MLP neurons of a small language model. Each row is named by its layer, matrix (up: input weights) and neuron, and shows model dimensions 16-143. Each number is 50 + 15 x the weight over its row's rms, rounded and kept within 0 to 99.
After each neuron's rows, "fires on" lists the tokens most often at its 100 highest values on Wikipedia text that the model never trained on.

L5.up78:34 48 63 56 77 56 41 77 54 70 54 88 61 28 29 48 64 38 78 44 67 46 57 49 41 36 51 31 26 32 32 44 52 32 27 49 33 23 50 41 32 43 43 47 81 40 50 47 92 17 28 56 69 32 68 41 51 49 57 63 67 66 55 38 53 61 50 35 44 71 45 71 51 64 32 42 54 48 70 23 45 77 36 53 51 48 55 50 70 50 58 51 70 47 62 51 68 48 28 49 43 36 41 38 32 37 36 60 54 55 44 74 52 45 67 31 38 59 48 58 53 35 45 48 58 58 60 60
fires on: "s", "z", " ", "u", "h"

L5.up901:70 39 43 67 62 67 63 39 47 44 30 46 45 54 52 57 45 63 70 80 60 56 78 29 26 56 50 42 59 40 75 39 60 75 43 21 34 31 70 46 50 87 66 39 48 27 48 53 64 58 72 45 48 63 54 33 49 44 48 47 21 46 51 47 34 41 35 81 68 45 56 53 41 28 30 58 52 49 48 54 59 55 57 36 50 74 84 34 45 42 43 49 69 29 58 64 80 43 53 53 62 68 67 59 68 38 37 46 47 34 28 39 27 83 62 45 52 64 26 65 52 44 48 51 40 48 73 56
fires on: "s", "es", " Time", "king", "al", "%"

L5.up640:58 52 75 56 83 59 37 54 71 47 50 63 59 59 40 40 57 77 52 28 51 64 59 37 28 45 42 29 44 50 48 64 19 54 31 69 40 46 54 68 38 37 47 46 48 41 46 58 49 41 60 41 66 22 69 76 49 33 42 48 88 42 38 57 55 63 38 55 43 27 48 34 48 64 45 49 41 46 83 39 69 52 38 55 34 40 38 65 35 54 43 90 38 23 33 43 60 42 21 58 61 65 62 54 45 45 26 56 73 51 51 50 27 58 77 84 35 41 42 66 68 61 73 72 49 28 29 65
fires on: " pro", " comp", "mp", " con", "ad", " po"

L5.up1294:39 46 54 47 51 52 43 54 50 58 55 73 34 55 36 37 51 66 32 56 65 42 49 56 41 23 26 72 56 44 61 37 57 37 35 51 56 63 65 39 56 37 37 53 43 60 69 57 48 38 15 40 29 49 55 35 30 31 55 73 51 43 52 28 39 50 40 58 49 60 54 69 41 73 36 54 23 53 60 43 51 19 71 57 26 21 65 28 56 41 35 48 50 44 67 35 46 56 47 67 63 63 50 38 44 45 30 65 65 33 12 42 32 70 73 46 46 23 29 44 63 44 52 49 64 70 57 55
fires on: "s", "cc", "ci", "equ", " very", "r"

L5.up591:57 45 59 71 83 54 52 67 60 57 48 52 48 77 54 52 32 56 42 48 44 28 32 36 59 50 48 75 34 30 33 63 47 25 48 47 44 33 40 77 60 00 40 53 41 30 57 57 43 51 23 49 72 64 48 32 85 42 50 33 37 24 74 59 69 71 43 48 54 47 28 52 37 63 19 42 53 65 55 46 46 58 21 65 33 59 60 31 20 53 40 87 42 42 66 64 45 55 67 19 18 50 45 50 34 81 39 56 48 30 46 51 46 82 46 63 67 37 51 68 54 83 47 49 42 36 26 68
fires on: "ri", "ti", "ick", "o", "fu", " di"

L5.up522:53 51 41 40 37 51 46 65 44 54 28 64 39 48 59 42 24 30 24 60 10 72 51 55 42 86 55 50 55 56 55 79 64 61 29 48 37 48 55 58 51 49 65 47 71 44 44 45 40 46 38 14 85 41 58 50 75 52 30 59 38 35 44 44 72 22 41 56 47 41 43 33 45 57 62 48 24 60 38 35 50 38 46 47 19 44 50 43 51 47 27 61 44 78 71 53 57 56 42 42 32 89 78 55 45 37 68 66 65 52 52 29 40 61 54 49 37 56 53 40 74 71 49 55 63 66 55 59
fires on: " form", "vol", " success", "all", "udi"

L5.up412:65 76 39 59 34 49 73 40 49 64 39 24 53 56 55 52 25 38 55 29 38 34 28 45 65 59 30 55 46 64 65 43 29 63 55 54 33 60 50 84 48 51 68 36 56 32 53 55 43 62 36 34 44 32 62 53 39 72 58 72 58 60 57 40 45 34 23 61 57 31 38 62 27 63 50 31 63 61 30 60 77 52 79 49 31 51 61 57 23 29 51 76 40 52 52 57 54 72 58 49 60 62 68 65 43 62 15 65 31 34 45 50 42 55 31 49 38 48 67 67 83 42 23 41 64 57 69 53
fires on: " f", " organ", "elected", " L", " fa", "ent"

L5.up666:54 64 63 30 82 66 65 32 75 55 52 48 58 64 67 32 60 19 38 55 75 51 39 37 51 69 50 06 38 55 52 52 05 62 50 35 38 43 24 55 29 36 37 41 59 44 57 62 59 27 63 23 55 28 65 86 61 29 43 70 51 52 46 62 33 41 50 66 39 49 50 65 24 06 78 47 27 38 38 63 47 43 51 42 70 68 40 49 63 28 58 58 32 50 32 35 41 51 36 57 35 43 70 47 27 53 54 54 41 27 70 53 44 55 40 46 65 60 53 44 63 53 42 43 53 36 34 23
fires on: " f", "o", "ce", "ation", "la", ":"

L5.up93:59 53 69 38 63 46 40 54 42 47 46 60 40 35 43 44 15 59 87 41 57 57 40 60 34 51 54 49 41 68 57 48 61 66 62 39 50 49 46 59 41 34 37 45 59 64 41 32 36 62 51 50 50 64 52 50 54 30 32 53 48 38 36 69 44 56 55 75 64 64 36 19 39 38 71 52 28 63 57 20 27 39 54 73 48 54 59 20 51 40 54 45 41 71 32 42 53 54 40 34 65 34 31 25 70 52 39 78 68 72 43 49 50 36 77 52 47 42 49 36 71 59 47 53 65 46 17 51
fires on: "it", " It", "ip", "ign", "bit", "at"

L5.up368:74 67 37 71 81 54 40 62 32 33 70 47 27 72 54 38 56 59 66 60 62 49 29 43 48 33 47 48 39 50 31 59 66 35 18 42 23 43 59 46 49 37 38 35 92 46 75 36 68 36 50 43 40 30 54 45 69 52 56 45 44 55 80 39 55 48 59 63 56 40 34 60 38 74 34 59 49 19 81 47 72 42 40 49 29 44 71 51 46 50 39 66 43 60 86 42 48 53 35 87 53 71 69 49 37 69 33 56 59 47 46 78 29 50 70 60 53 78 50 53 51 50 30 34 46 65 60 91
fires on: " Co", "co", "g", "on", "od", "la"

L5.up505:45 62 54 46 65 45 60 62 68 79 30 58 57 56 44 52 65 40 38 53 60 72 54 51 68 56 62 49 65 63 56 36 53 48 35 63 44 63 44 70 36 52 47 45 67 61 61 42 68 37 15 56 47 57 49 39 56 53 76 42 42 51 24 54 29 49 64 66 45 29 71 41 60 63 46 73 38 77 69 56 45 36 31 56 36 68 42 56 71 32 55 67 74 71 48 52 76 49 25 53 58 57 37 63 47 31 51 41 61 61 54 35 33 34 45 54 63 45 57 30 60 46 16 61 68 67 34 71
fires on: "s", "ot", "ct", "ff", "u"

L5.up794:63 40 49 58 45 51 61 48 62 52 74 59 41 82 40 38 29 34 32 34 50 64 62 56 26 79 55 73 45 77 68 34 52 63 40 33 39 62 20 51 40 67 32 48 49 35 35 95 64 54 41 64 72 36 66 24 30 44 89 53 66 47 58 43 34 57 65 62 50 45 45 55 16 64 49 66 55 47 61 60 57 45 44 53 67 73 29 61 54 53 37 39 34 77 42 37 63 40 42 62 51 37 69 64 36 64 64 39 79 68 37 59 56 52 46 30 65 18 49 45 61 57 56 49 22 41 43 70
fires on: " mi", " Mi", "wa", " down", "y"

L5.up571:72 60 84 72 48 57 56 52 75 83 46 52 41 52 60 49 58 44 62 38 71 54 36 67 45 77 47 59 23 58 68 70 56 41 39 60 43 54 50 72 65 42 62 54 53 48 15 56 57 66 41 54 45 56 49 62 75 29 53 53 32 56 57 52 25 61 23 54 29 78 63 45 21 35 39 22 42 69 66 51 56 33 64 24 28 63 48 51 61 30 29 70 45 63 65 40 51 54 65 41 59 54 62 45 45 64 43 32 81 75 58 50 55 50 59 41 66 50 36 44 69 42 37 49 57 69 38 75
fires on: ".", "\"", " W", " wh"

L5.up735:59 55 49 60 44 49 61 75 57 52 34 36 16 43 62 30 48 37 54 50 70 66 56 45 65 31 60 23 40 56 56 42 42 51 71 48 61 62 37 61 35 47 53 44 61 66 07 73 68 42 35 63 42 31 48 52 68 70 92 54 79 52 52 56 60 41 39 68 41 78 61 40 24 73 76 22 13 46 44 45 39 50 61 42 55 30 39 61 53 41 62 39 34 44 54 69 33 50 42 62 38 71 69 47 42 45 68 59 57 32 47 70 50 65 87 68 72 64 38 78 57 58 30 61 44 60 41 35
fires on: " was", ":", " E", "ly"

L5.up949:41 69 39 39 43 62 88 51 45 45 59 48 28 56 50 49 50 36 34 66 36 70 69 52 46 49 62 56 64 24 59 33 52 42 37 38 40 36 54 66 52 46 52 50 49 61 68 64 32 49 37 36 48 08 64 46 53 44 66 53 46 39 48 50 59 47 53 61 48 71 61 44 33 65 77 75 42 60 50 47 32 46 36 42 53 50 72 41 36 42 24 46 36 62 63 51 55 48 76 91 48 74 56 60 55 53 16 38 64 54 63 46 77 30 33 34 57 62 24 55 59 49 27 47 55 67 35 63
fires on: "ent", "cur", "val", "ct", "rect", "s"

L5.up1084:47 56 62 56 52 45 48 52 53 80 32 67 60 72 75 43 27 65 38 48 61 59 68 41 30 67 37 62 65 35 61 63 56 48 39 50 36 40 64 51 62 66 51 43 51 69 39 23 70 69 45 45 72 48 37 46 60 10 53 26 07 54 62 46 65 57 26 66 69 42 74 25 57 46 48 65 48 52 56 52 56 23 20 42 54 41 56 38 45 59 60 72 54 43 65 52 38 57 37 60 69 63 56 41 43 38 20 65 65 66 56 29 39 49 40 37 66 34 25 43 72 44 53 65 48 74 32 44
fires on: "s", "d", "ir", "-", "al"

L5.up304:58 51 54 65 56 57 55 46 43 31 36 69 28 37 71 33 50 59 70 35 59 25 58 36 26 35 48 30 42 37 40 40 41 65 68 53 65 47 51 23 35 44 37 40 35 25 32 62 29 53 27 21 52 48 46 46 29 41 59 53 65 30 47 25 62 37 33 52 30 57 50 33 65 33 62 62 44 78 36 30 86 34 56 57 31 56 59 27 55 59 72 59 57 60 67 73 50 50 60 69 34 62 52 42 39 70 61 47 56 57 57 49 35 44 44 74 25 60 55 46 62 42 43 56 64 34 57 60
fires on: "vi", "ed", "es", "an", "mo"

L5.up751:63 79 82 71 62 76 35 70 26 53 22 52 54 69 63 73 52 23 25 22 27 43 23 41 34 41 49 38 50 73 48 42 50 39 34 53 56 71 53 66 33 53 61 60 51 28 58 60 68 42 83 45 44 57 64 47 50 58 37 63 37 66 39 63 34 14 56 52 62 60 40 68 10 54 44 66 14 59 56 67 61 50 37 63 48 49 63 60 49 72 57 36 59 45 56 59 27 34 49 68 66 65 53 28 63 67 53 69 48 39 42 62 46 44 62 67 39 36 36 55 51 36 61 50 54 53 35 44
fires on: " (", " known", "y", "p", "ay"

L5.up986:39 44 84 35 53 62 44 80 38 59 43 47 61 34 36 62 39 62 52 61 49 59 61 38 46 38 51 53 65 28 51 41 49 63 46 45 38 30 47 69 70 38 57 53 55 36 32 49 41 59 25 71 79 52 61 42 63 68 44 25 60 73 67 33 25 41 61 54 66 66 51 08 30 87 70 48 27 41 48 47 38 53 21 51 23 45 58 80 78 61 20 63 43 38 46 74 46 39 33 60 62 44 45 17 36 46 40 74 59 83 43 31 67 25 48 58 35 31 28 48 44 36 47 71 50 48 34 83
fires on: " to", "ide", "fer", "in", "ite", " is"

L5.up12:32 53 43 58 31 54 75 64 66 71 50 75 39 39 56 30 35 53 43 49 47 59 61 63 39 59 57 34 50 49 76 64 44 45 57 59 49 58 44 61 42 34 69 46 29 45 27 53 68 04 55 49 48 36 58 46 81 73 53 53 60 66 47 35 36 45 45 62 44 77 39 23 67 49 80 51 64 30 51 55 52 38 51 51 61 74 92 71 33 48 24 45 37 62 53 69 58 49 59 34 83 46 78 37 41 42 33 38 64 53 69 54 17 56 55 34 50 30 49 60 78 39 55 63 69 34 49 52
fires on: "v", " a", " at", "r", "d"

L5.up630:40 46 53 52 41 48 51 46 34 40 33 46 46 72 55 74 45 58 33 16 80 40 44 14 40 53 55 61 55 19 69 54 52 64 55 51 56 27 54 71 49 31 44 45 38 27 51 77 32 39 46 58 55 79 44 81 48 26 66 78 58 71 35 41 36 29 52 31 66 51 71 49 24 32 33 67 40 94 39 40 35 62 53 61 54 77 71 52 58 16 26 26 57 44 61 53 26 57 51 44 00 53 44 36 56 74 49 78 47 72 61 41 45 75 50 63 60 71 56 50 71 39 57 42 37 59 64 69
fires on: "all", "ul", "Release", "ive", "ate", "ter"

L5.up58:66 30 64 44 85 52 21 67 49 67 36 60 20 54 49 42 61 26 57 47 40 61 59 74 39 51 50 33 64 61 47 49 54 61 63 58 51 35 47 52 25 52 82 41 45 30 35 69 54 51 59 77 38 33 02 71 60 55 51 51 49 46 40 53 32 39 68 44 65 72 39 31 61 42 67 15 56 23 40 49 52 29 37 61 52 52 54 12 57 30 39 41 40 57 50 54 51 70 24 37 24 48 56 50 48 32 52 51 52 45 46 55 15 63 48 41 65 56 59 52 66 31 44 64 52 44 41 99
fires on: "'", " However", "\"", "ight", "|", " Bri"

L5.up605:44 35 64 58 64 53 52 77 34 43 45 59 33 60 75 46 37 21 59 41 36 39 64 17 40 70 40 54 39 56 45 56 70 47 44 64 41 06 38 43 81 27 23 52 64 12 41 69 68 43 84 67 16 42 73 63 42 39 32 63 54 80 63 46 45 48 52 74 51 36 33 46 44 47 58 67 39 44 52 24 26 44 49 54 49 44 87 06 59 31 38 50 50 37 48 59 44 19 36 27 31 71 79 36 30 59 54 36 69 61 42 32 44 49 76 53 46 37 45 53 53 27 19 57 52 51 31 84
fires on: " who", "at", "'", "ig", "im"

L5.up741:63 64 64 63 62 40 63 53 66 67 37 52 24 40 36 22 38 53 73 60 48 47 50 46 35 56 38 64 46 53 57 46 59 44 74 43 61 57 16 59 64 36 52 50 47 44 32 82 59 41 34 55 67 38 56 55 44 36 52 51 51 77 49 40 45 65 30 38 44 58 73 37 43 64 46 42 49 68 18 56 61 47 34 32 02 38 57 47 55 43 33 46 41 51 99 41 33 80 36 47 43 54 44 49 31 41 64 69 37 66 60 51 33 46 44 56 80 47 48 58 57 82 42 41 73 40 35 50
fires on: "d", "us", "ta", "ue", "ol", "sh"

L5.up1033:37 59 40 50 68 45 41 70 59 66 28 54 46 97 53 44 27 71 49 53 82 59 60 49 68 67 45 53 44 21 46 74 54 42 66 57 22 39 42 51 36 48 27 34 65 26 46 36 78 55 55 44 61 26 47 87 34 58 42 64 51 35 52 71 29 63 41 28 27 60 25 51 42 77 50 47 39 66 83 41 10 47 44 60 38 54 31 37 38 54 32 42 73 39 78 44 36 50 44 65 31 36 58 55 39 78 29 85 52 73 62 34 37 40 69 65 32 54 47 39 72 36 53 52 42 54 51 61
fires on: "g", "equ", "on", "or", "la"

L5.up745:53 58 42 56 36 35 63 44 63 33 65 27 48 31 35 35 36 57 64 25 69 51 53 62 62 56 36 34 79 75 59 57 49 60 32 57 39 58 45 83 47 60 51 32 71 55 38 74 58 38 59 41 54 65 39 99 42 05 61 53 74 55 53 35 59 56 55 44 48 76 65 69 31 35 38 30 34 66 41 41 64 35 59 20 35 51 55 50 46 34 37 64 60 61 48 73 33 49 45 17 64 50 70 43 23 43 41 60 75 55 75 56 33 47 68 60 80 50 45 55 71 50 52 95 30 59 33 55
fires on: " W", " comp", " pro", " f", " w", "ab"

L5.up386:57 71 76 55 64 36 41 60 43 34 65 40 63 50 66 77 69 33 48 32 33 55 91 60 76 49 53 60 37 24 48 31 03 50 57 42 37 44 36 57 50 68 26 32 51 40 38 54 56 53 86 54 33 33 59 47 47 63 58 43 45 62 13 49 58 45 16 78 48 53 35 39 26 63 56 56 55 57 60 82 44 38 41 46 58 44 50 57 53 40 34 59 27 65 41 59 55 68 54 71 81 69 62 36 32 32 37 37 79 63 68 85 68 31 67 40 63 53 56 12 54 44 37 83 33 46 44 64
fires on: "li", " at", " was", " work", " it", " career"

L5.up752:50 44 57 45 57 64 29 57 53 25 40 44 48 24 53 30 46 46 46 51 68 55 68 53 46 59 27 50 54 66 93 57 47 41 48 41 62 48 31 57 47 24 32 49 51 47 35 49 31 63 53 34 61 67 54 70 55 70 68 64 30 51 53 53 36 24 46 47 70 58 44 31 50 63 30 24 48 30 51 43 51 33 53 39 44 52 54 36 51 69 50 78 33 41 39 54 69 76 43 47 26 59 46 60 51 62 59 48 31 28 56 78 67 65 57 80 61 50 36 49 39 62 15 80 40 40 20 47
fires on: " re", "se", "t", " ", "it", "ve"

L5.up257:43 51 49 49 46 53 49 70 35 89 43 72 50 59 58 51 67 31 64 49 85 60 59 37 69 66 66 71 42 47 60 32 45 84 29 48 38 37 29 46 59 29 36 28 49 47 41 48 63 24 53 43 53 72 31 57 65 60 49 39 40 72 72 23 46 49 46 45 46 63 55 49 55 71 48 52 22 80 92 69 61 83 24 67 57 62 28 56 69 25 32 53 43 35 53 53 32 47 15 37 50 48 42 52 65 42 37 53 42 60 79 41 69 30 48 34 82 57 40 66 42 39 36 48 59 37 48 38
fires on: " ex", "duc", " An", "s", "her", " Ex"

L5.up1237:64 58 30 68 74 64 48 54 59 40 62 61 51 65 42 43 44 49 67 41 63 65 78 57 78 43 54 50 59 57 45 58 15 65 69 42 23 34 51 53 66 43 42 45 51 49 30 31 80 36 47 65 54 52 76 42 50 44 48 63 69 65 50 64 46 25 41 62 43 66 53 59 45 58 26 52 27 68 14 51 50 55 29 28 54 56 32 27 52 64 30 63 53 83 33 36 53 35 52 40 35 64 99 49 47 66 50 44 32 68 36 38 35 33 68 40 65 73 54 34 63 57 55 36 51 70 59 51
fires on: "o", "ot", " Le", "co", " Ra", ":"

L5.up458:56 51 63 26 24 70 63 61 52 86 44 70 36 50 72 67 31 43 52 61 55 47 55 40 35 46 48 65 64 81 37 77 24 51 35 35 47 22 48 69 49 62 61 40 67 10 40 64 54 53 54 48 37 81 36 31 51 13 67 74 57 56 62 15 52 26 65 75 36 42 34 52 55 59 62 59 47 66 63 67 95 28 36 63 61 64 41 54 69 47 67 53 66 67 55 55 51 61 38 55 57 81 36 47 28 48 72 57 41 37 50 43 36 51 53 56 84 49 31 35 50 59 39 41 52 81 20 68
fires on: " ex", "ma", "ic", "us", "s", "op"

L5.up318:51 45 69 31 63 67 31 66 55 33 56 53 70 59 62 48 16 41 56 60 74 60 47 45 07 85 27 49 34 76 66 43 50 54 46 78 54 41 57 51 44 47 21 37 75 39 47 40 28 18 47 58 62 58 63 66 53 51 39 60 41 48 55 48 13 59 19 65 52 61 49 71 50 52 85 49 47 54 42 42 55 36 60 52 71 46 62 34 61 36 49 51 26 60 48 36 51 42 37 72 50 62 74 47 42 56 20 62 66 77 51 61 50 44 64 85 62 45 41 38 47 48 45 82 77 79 40 41
fires on: " =", "==", " World", " ==", " |"

L5.up1006:81 52 52 74 54 50 37 43 36 59 75 52 28 41 86 52 38 16 40 50 34 68 54 22 52 56 38 56 40 31 47 63 33 60 53 12 42 52 43 67 62 51 62 51 32 30 29 60 60 54 35 53 68 48 48 72 47 47 74 52 65 62 35 41 42 50 40 50 33 63 40 24 33 44 48 36 52 48 38 60 62 29 35 74 42 62 37 66 81 55 49 43 68 30 32 28 15 91 51 58 35 31 26 27 59 45 53 32 35 42 28 63 83 69 32 38 40 41 59 35 36 52 44 77 72 33 40 42
fires on: "che", "de", "d", "-", "ary", "ad"

L5.up1184:50 41 44 58 19 61 78 31 71 37 72 64 50 67 39 61 48 45 47 41 49 44 99 42 60 42 48 24 48 80 56 72 54 31 46 37 23 40 82 74 39 63 65 48 57 51 56 55 49 74 53 68 64 40 71 31 49 51 36 60 33 48 58 38 46 28 41 36 71 41 50 41 46 68 47 43 56 63 65 44 68 61 50 39 05 60 46 47 40 54 42 57 45 51 44 50 35 46 72 67 35 77 90 56 23 53 47 33 53 54 66 38 37 44 44 63 71 67 53 66 55 57 43 75 33 72 54 53
fires on: " trans", " de", "ent", "ide", " De", "ar"

L5.up302:70 46 48 60 79 51 47 37 45 62 19 76 65 51 57 42 37 70 55 41 58 55 43 53 36 64 43 30 31 44 70 49 51 54 51 62 55 29 40 63 32 49 60 64 66 52 75 61 51 57 87 30 30 51 34 62 57 38 36 37 48 17 46 30 56 56 36 64 61 55 33 63 60 29 56 46 25 33 64 55 69 27 81 29 64 50 63 46 67 33 32 51 55 54 68 65 50 34 49 58 31 42 59 41 56 73 51 42 49 72 81 66 38 46 68 61 55 72 58 47 74 65 66 37 58 29 71 37
fires on: "'", "t", "er", "rd", "ong", " hold"

L5.up989:50 59 75 38 59 51 36 56 52 48 58 70 53 59 48 48 25 32 78 34 47 77 50 50 33 76 55 73 10 78 32 80 39 50 34 57 30 38 44 45 13 53 46 48 55 60 45 51 72 65 49 49 37 43 72 83 58 57 57 66 54 60 52 52 42 60 59 63 36 61 52 17 24 50 68 49 28 48 81 27 52 66 49 60 47 46 34 42 62 44 60 48 69 51 66 76 45 53 26 56 36 65 65 49 40 44 71 59 63 33 41 48 59 40 50 32 45 68 39 65 60 73 03 61 51 44 54 74
fires on: "\"", " pre", "'", "n", "vol", "”"

L5.up117:36 48 46 81 84 51 34 68 63 47 55 66 33 48 66 49 52 31 48 46 67 67 72 32 54 22 46 34 64 74 73 56 52 53 46 60 41 46 52 65 28 23 30 52 34 59 34 48 45 32 40 42 72 46 76 57 66 47 54 57 68 73 83 24 18 41 20 54 56 66 23 39 44 56 37 59 57 67 67 51 14 40 44 35 43 56 58 66 53 38 53 50 46 31 54 28 49 63 35 55 35 49 78 74 62 62 67 31 28 75 43 54 57 54 67 60 73 19 47 72 75 56 41 80 37 56 52 69
fires on: " re", "im", "ut", "la", "par", "ig"

L5.up423:57 36 38 73 51 21 46 60 64 65 43 59 65 42 68 41 16 64 46 64 37 47 41 42 53 59 62 42 72 86 50 32 70 52 83 63 51 23 69 68 61 57 58 52 58 37 42 70 70 43 69 44 68 59 59 65 77 56 41 60 35 64 64 31 33 33 48 36 51 70 58 27 39 30 43 48 17 62 64 41 71 49 49 38 34 18 55 31 64 51 42 76 43 38 55 52 32 43 23 58 41 76 53 56 57 60 59 67 42 31 50 63 39 25 64 57 49 47 43 55 57 55 42 58 42 65 14 48
fires on: " him", "fer", " it", "é", "ad", "ge"

L5.up1220:75 55 39 55 60 35 63 61 70 43 12 54 46 58 61 64 74 63 48 30 68 54 43 59 62 51 50 50 56 38 44 65 72 51 31 88 50 40 33 72 47 57 31 45 56 38 33 55 50 29 72 50 28 42 68 62 51 78 34 34 46 57 21 28 16 51 13 82 67 58 45 51 46 53 70 84 67 61 59 57 59 44 61 38 32 54 64 51 77 46 56 42 40 35 67 56 45 37 46 39 65 92 48 50 63 42 39 29 65 28 30 64 15 59 58 64 64 29 54 70 55 49 46 69 55 65 75 56
fires on: "cc", "duc", "p"

L5.up1121:52 43 64 41 47 61 57 54 80 54 62 53 71 39 61 89 66 40 65 34 64 57 38 44 59 59 40 59 46 29 41 44 45 48 34 28 51 64 76 47 66 38 58 51 57 40 18 57 64 33 51 57 62 48 74 80 74 27 48 43 52 60 50 55 35 23 41 43 55 66 50 35 49 58 59 69 22 60 53 43 59 22 48 57 51 70 46 44 62 62 30 47 29 52 47 72 43 52 20 50 87 66 68 50 41 89 62 76 29 59 47 64 36 70 58 62 74 50 58 61 45 39 39 72 34 35 39 62
fires on: " an", "y", "no", "ne", "o"

L5.up631:65 72 41 47 51 72 59 38 68 75 67 54 50 47 54 82 53 45 47 29 47 65 64 63 49 79 39 69 48 37 54 52 44 73 42 67 36 71 56 31 54 51 54 18 56 44 23 86 30 46 33 49 54 35 58 55 67 33 47 64 33 33 51 30 61 65 70 94 38 51 63 61 75 26 57 47 41 32 48 41 39 37 68 49 55 76 45 53 34 31 29 48 58 57 44 58 63 42 33 32 69 43 65 56 23 65 54 61 53 73 42 75 39 58 62 57 16 49 39 44 38 50 39 34 57 52 51 42
fires on: "n", "k", "d", " d", "r", "an"

L5.up182:36 52 59 66 46 80 22 28 57 45 36 50 45 60 59 32 35 35 26 53 61 76 64 09 52 62 49 63 32 58 72 49 81 51 45 57 14 39 50 57 12 73 46 55 52 49 35 73 32 61 61 48 33 49 45 61 51 34 51 27 45 50 28 29 52 54 58 58 57 34 30 54 54 65 49 42 21 45 57 48 55 22 46 46 47 40 46 57 49 59 29 63 45 45 46 71 17 43 54 61 42 65 51 60 43 64 36 55 58 81 40 65 42 63 55 60 78 77 43 66 46 65 28 55 37 39 41 69
fires on: ",", "ct", "and", " d", " ", " re"

L5.up830:82 77 42 43 45 62 64 65 78 52 24 53 35 42 47 48 37 70 51 29 69 47 62 33 33 47 68 68 28 45 51 30 51 42 72 55 61 49 49 77 51 21 51 41 67 40 46 59 90 46 54 57 53 49 65 67 56 49 74 35 70 54 57 39 52 30 47 40 57 35 40 58 30 41 46 31 60 46 52 33 73 69 44 64 69 37 65 45 64 31 30 32 48 66 65 78 29 67 63 61 35 35 40 53 38 40 33 50 57 36 25 77 52 85 41 34 44 62 47 51 82 66 48 83 44 71 46 49
fires on: " was", " were", ":", " ("

L5.up715:51 33 18 45 65 48 44 30 78 46 43 56 56 80 37 35 55 45 63 52 41 61 54 49 56 68 57 60 64 48 65 46 43 72 55 29 55 46 50 42 44 71 30 55 42 45 36 56 50 44 47 54 53 68 74 52 53 39 50 50 79 62 52 49 40 72 46 57 44 59 36 58 38 62 65 49 72 39 49 39 46 42 55 37 55 50 68 17 78 47 48 55 39 47 50 49 45 69 33 44 35 47 38 39 44 37 47 53 41 38 62 59 43 40 63 78 39 37 54 54 60 26 40 63 85 66 55 45
fires on: " |", ".", "\n", "$"

L5.up579:53 72 61 33 41 45 42 57 64 47 37 58 63 60 35 40 16 61 63 28 36 54 70 57 38 62 49 38 58 17 30 38 27 54 53 49 17 57 54 28 59 43 21 36 53 22 38 98 74 40 66 38 31 38 48 45 44 44 61 70 36 57 41 53 39 38 49 60 56 62 53 57 57 36 93 64 54 55 43 50 49 66 69 52 52 27 60 42 51 51 45 42 62 55 62 53 39 35 58 56 46 85 77 43 46 56 49 68 40 45 35 82 38 74 29 46 89 41 40 44 80 28 74 36 26 51 45 47
fires on: " Al", "ro", "s", "co", "li", "com"

L5.up547:81 65 52 75 59 54 43 30 49 69 37 43 37 51 64 45 31 61 25 67 56 69 59 42 53 60 41 26 56 38 66 49 58 51 51 51 44 19 31 46 39 42 45 57 62 54 70 32 59 52 57 28 66 61 62 46 41 39 28 52 63 40 66 45 75 44 34 73 66 53 47 43 65 45 46 59 43 58 31 58 63 40 53 73 46 53 80 65 65 57 40 83 84 68 65 16 59 23 49 39 65 50 17 37 45 63 55 81 47 33 63 37 58 60 54 43 55 42 49 33 37 49 49 57 57 81 52 37
fires on: "ri", " mo", "rd", "s", "er", "tri"

L5.up244:49 58 70 62 26 73 66 35 53 66 37 40 48 67 39 58 45 32 61 52 59 54 41 36 31 54 54 44 88 48 60 23 53 29 40 70 61 54 58 19 46 70 50 38 61 49 44 53 42 46 68 51 41 56 49 40 48 34 51 46 54 56 35 37 54 13 20 44 49 65 73 66 36 56 56 32 45 88 63 54 23 51 56 42 46 49 55 48 46 39 63 43 64 47 37 55 38 57 48 59 47 46 65 53 46 32 39 54 62 50 34 65 58 60 44 51 43 63 61 43 42 46 52 60 66 64 59 37
fires on: " and", " was", " is", "born", "i", "ni"